From a checkpoint of a small transformer trained on Wikipedia.
Size: width 160, vocabulary 4934.
Architecture: LayerNorm before each block, learned positions, no biases in attention or MLP, tied embeddings.
MLP neurons of a small language model. Each row is named by its layer, matrix (up: input weights) and neuron, and shows model dimensions 0-127. Each number is 500 + 40 x the weight over its row's rms, rounded and kept within 0 to 999. Numbers have three digits each.
After each neuron's rows, "fires after" lists the tokens most often just before its 100 highest values on Wikipedia text that the model never trained on. A number after a token or word is its count.

L5.up344:486544495602507476477477462548498479458530533477514489433498511535585505494450540472474501428461535472532509538532548538501557543466483515507432427509452524517498526501420492488471538485542501463533549544489477501417541499526521498431524580416521440488554506488476528481445499490557438529428577514516491458505557424482503471541523448533505471477455541536469451473515476488509457486464
fires after: " St" 42, " st" 11, "ip" 7, "St" 6, "-" 4, "st" 4

L8.up443:466580502480511496487463463488556522466502472559536422526538426533471450473525428441476529556467396472423509475431465460462553511468561490476562481422495537520529515495484540536487524545566444474508416513443457552499493512490492539518554498495526527432552483451541529515448509465483516499538542459558577465524560496468484514468456545525527435467497534543473509497518466506457438458527
fires after: "–" 45, " U" 6, " we" 5, "%" 4

L5.up182:497449535527533521499501529477472516541511392509451445490537510537529504555512540508514586464519561513504555533500519466483562516449440455489528576517498446477510517462534554464564466515546413538525552456543494516541502481501484506568465388528466479462506485568488523483469510493449486489520483562436444439489510477454532479440479565538503462601482542460390573446483470487467476450485
fires after: "\n" 23, "===\n\n" 11, " Team" 8, ".\n\n" 7, "==\n\n" 5

L6.up578:480452536505439600499489527448555484552634506520493499583492489538550500573525513562476487576462462489514505543501438436463511532514483567493491452516530486528529562575529532471513501455542545496498501435551464429554468544562500508425566475512433505434465574506464528540524426538459504463474555402530497482530483496512533495474495500457476532515498482551476457459550479519427443502485
fires after: " Pre" 13, " E" 12, " pre" 9, " e" 9, " (" 6, "E" 6

L5.up247:531533469491487471543473472482519547490524508482516564482433603545501546501488491459466432490453511477447566425487492427523504551533532476543480536495503477468429534449508469487516507545522497500523499491502444506566406496597480503436506522518442481521509512477497545535443492559529487527550514524507429394548580565599556468569496556421445495525539447536477505502505488517477506518507
fires after: " b" 17, " B" 14, "B" 11, "b" 6, "F" 4, " educ" 4

L6.up391:477439558524508495490471449523546499472537495464557563498557508507455583437483563531509502423428524467553445498485579484547541438508480486492535501547518458464482527486518420436567538553483493453526483480528435556479501498569561457514487487530498457467502507464546495587453486506461484460554549522491543430460552446516455490500475476486444500572416553478484509467531559552521482513523
fires after: "c" 12, " sc" 12, " Gar" 11, " ph" 9, " Sc" 8

L8.up65:415555471473468521438508493472484478474588518494537527458500513558477507489478556507478538524514506551467491521457569543524425488551536534448563461486546526563525501505454530551544486473570523453511433535484584482532525553500465594498522472515505455399551499470486506459457425478526469481494390508529475521476472510523434531472502453455412497492426496521446447470526456435478573514454
fires after: " E" 18, " C" 14, " e" 6, " ex" 5, "-P" 4, "E" 4

L6.up1:545598479598468445487565500518510476456490472466554538524471463482453414576490553458503496531454511438486486539532530487447528461577555507528601515515526521476510450465487528437495536562500545481475540515441459500467509451507555520493454433498537506449505472554517473542466483536432502521538505526478514544528507495529460582566526447422490507554476450554497522547513471518451491488505
fires after: "ol" 21, " G" 18, " Col" 10, " g" 10

L8.up445:474512479493485530514474436482519543515524534542477496529470514518484487475506587484476527506477442505454498470501527463533458514508528490563508503507495527493486509545438440504552559464499521450427469514557410483539555458514528507553452559466486500410479554367464400540486490501493510497577453546499469448464545524507481605412540514478472482500493469470558491505565513475522539503455
fires after: " B" 36, " G" 6, " b" 6, " W" 5

L6.up501:445483557534567496405484509449496572502510477472476561505500492476491501577467520531488485588516527526502575451549513519514485560485517515541527533549539496462498453494481519480471395543463514529463522492450548430541556511479491465477504483433505556496404493500420482443563497510463520511449415518558447486524535439439545466517436503595552388514461494465489498530512500485454513478505
fires after: " the" 13, " to" 11, " in" 9, " (" 8, " is" 6, " In" 4

L5.up255:476578520491444497552520576482507485424459510581545488478508559481479514523559521537453473574505468533446476539419466523510538554428480523476442522447486523504477510489541409512483450527543510468599438514517494507472461529428437432510438479523513509530457458407485477539469433567462544522563554569487534452511530451486508452543536487545513523462496478496557522559567446529490424522517
fires after: " the" 25, "," 21, "'s" 4, " l" 4, " neigh" 4

L5.up503:480504489492504488522521503515538511498479551459440408529476525544524573467506477475474557446520567496448462564479498518513492502461528466541459576540485440483443546499502514454465432551574491523502465485518539549468484478474539567532447459538495513564565441481501532479565541509501521563483533492416476458490602511470502472530500519505438484553470507419534505452544539463491463449510
fires after: " |" 30, ".\n\n" 10, " M" 5, "d" 5, "v" 4

L8.up133:495462515509477555473493537532551460532476553471443501434467489512459459509528490561549467532558538462458482441513568499452493483519532520507528437478488525515514430464469500529551533427566581513527501456494456438560462525512517434514533586572426512490575437425513508458537501527547499445464509491456525534420497495498511594540553510469526517472502366521485519450499473487528551459464
fires after: " T" 14, " A" 13, "A" 13, " Y" 6, " I" 6

L2.up80:545443453499519439453503498544543504493543531525496519477459508490510538549506502448519495462474547541450490501464500528623443464485513552539516531482457505440508468501523491538485553522503508502497504493572492519475457558528552470432441408521467492537567467515394453433519486482464548503516526603450465426517442539538495555501504445494492448531505418573437472505572581504515509504504
fires after: ".\n\n" 79, "\n\n" 7

L6.up381:527539496510470496495477470495606532527528502493499538486473535580487563586436558507585512487512461487566479494547376508476578503464491459539536514505496493548508499470515441534467488453510433406546445542505508499488474487561500513511469538502547426494522536485472443435473508501519508415453448526473506479485525446521451470461548416494504429564473488479532489528512546549437535543506
fires after: " in" 19, " the" 17, " due" 9, " According" 6

L6.up66:428546500556498523502446421465580522536573519551481480542505513513556476528504481462529511548524543563449540566426503446540443468486544507497526475524557507484523526582466532511507490467558500492483563537503541490577505537488524472484540443444444442550505513442524512480536608477433455541438491503456518452430547516483489527472519529503487564486479501524447466480518572442538462497452
fires after: "1" 74, " A" 5, "O" 4, " I" 4

L5.up66:452543455493553501557489531482502521380543527469506482542556530442468463519551575455542437533486518489532520478482530530523513462545502521525541556420478540482435455485509529472557448514524527458483502457492498459488555493540562518477492521500474470440450540540478521485422556546470505494552448513531455518519513428438504500472480471524490530446466525563540512451485499496532476563507
fires after: " sc" 18, " G" 14, " Sc" 8, "St" 7, " |" 5, " g" 4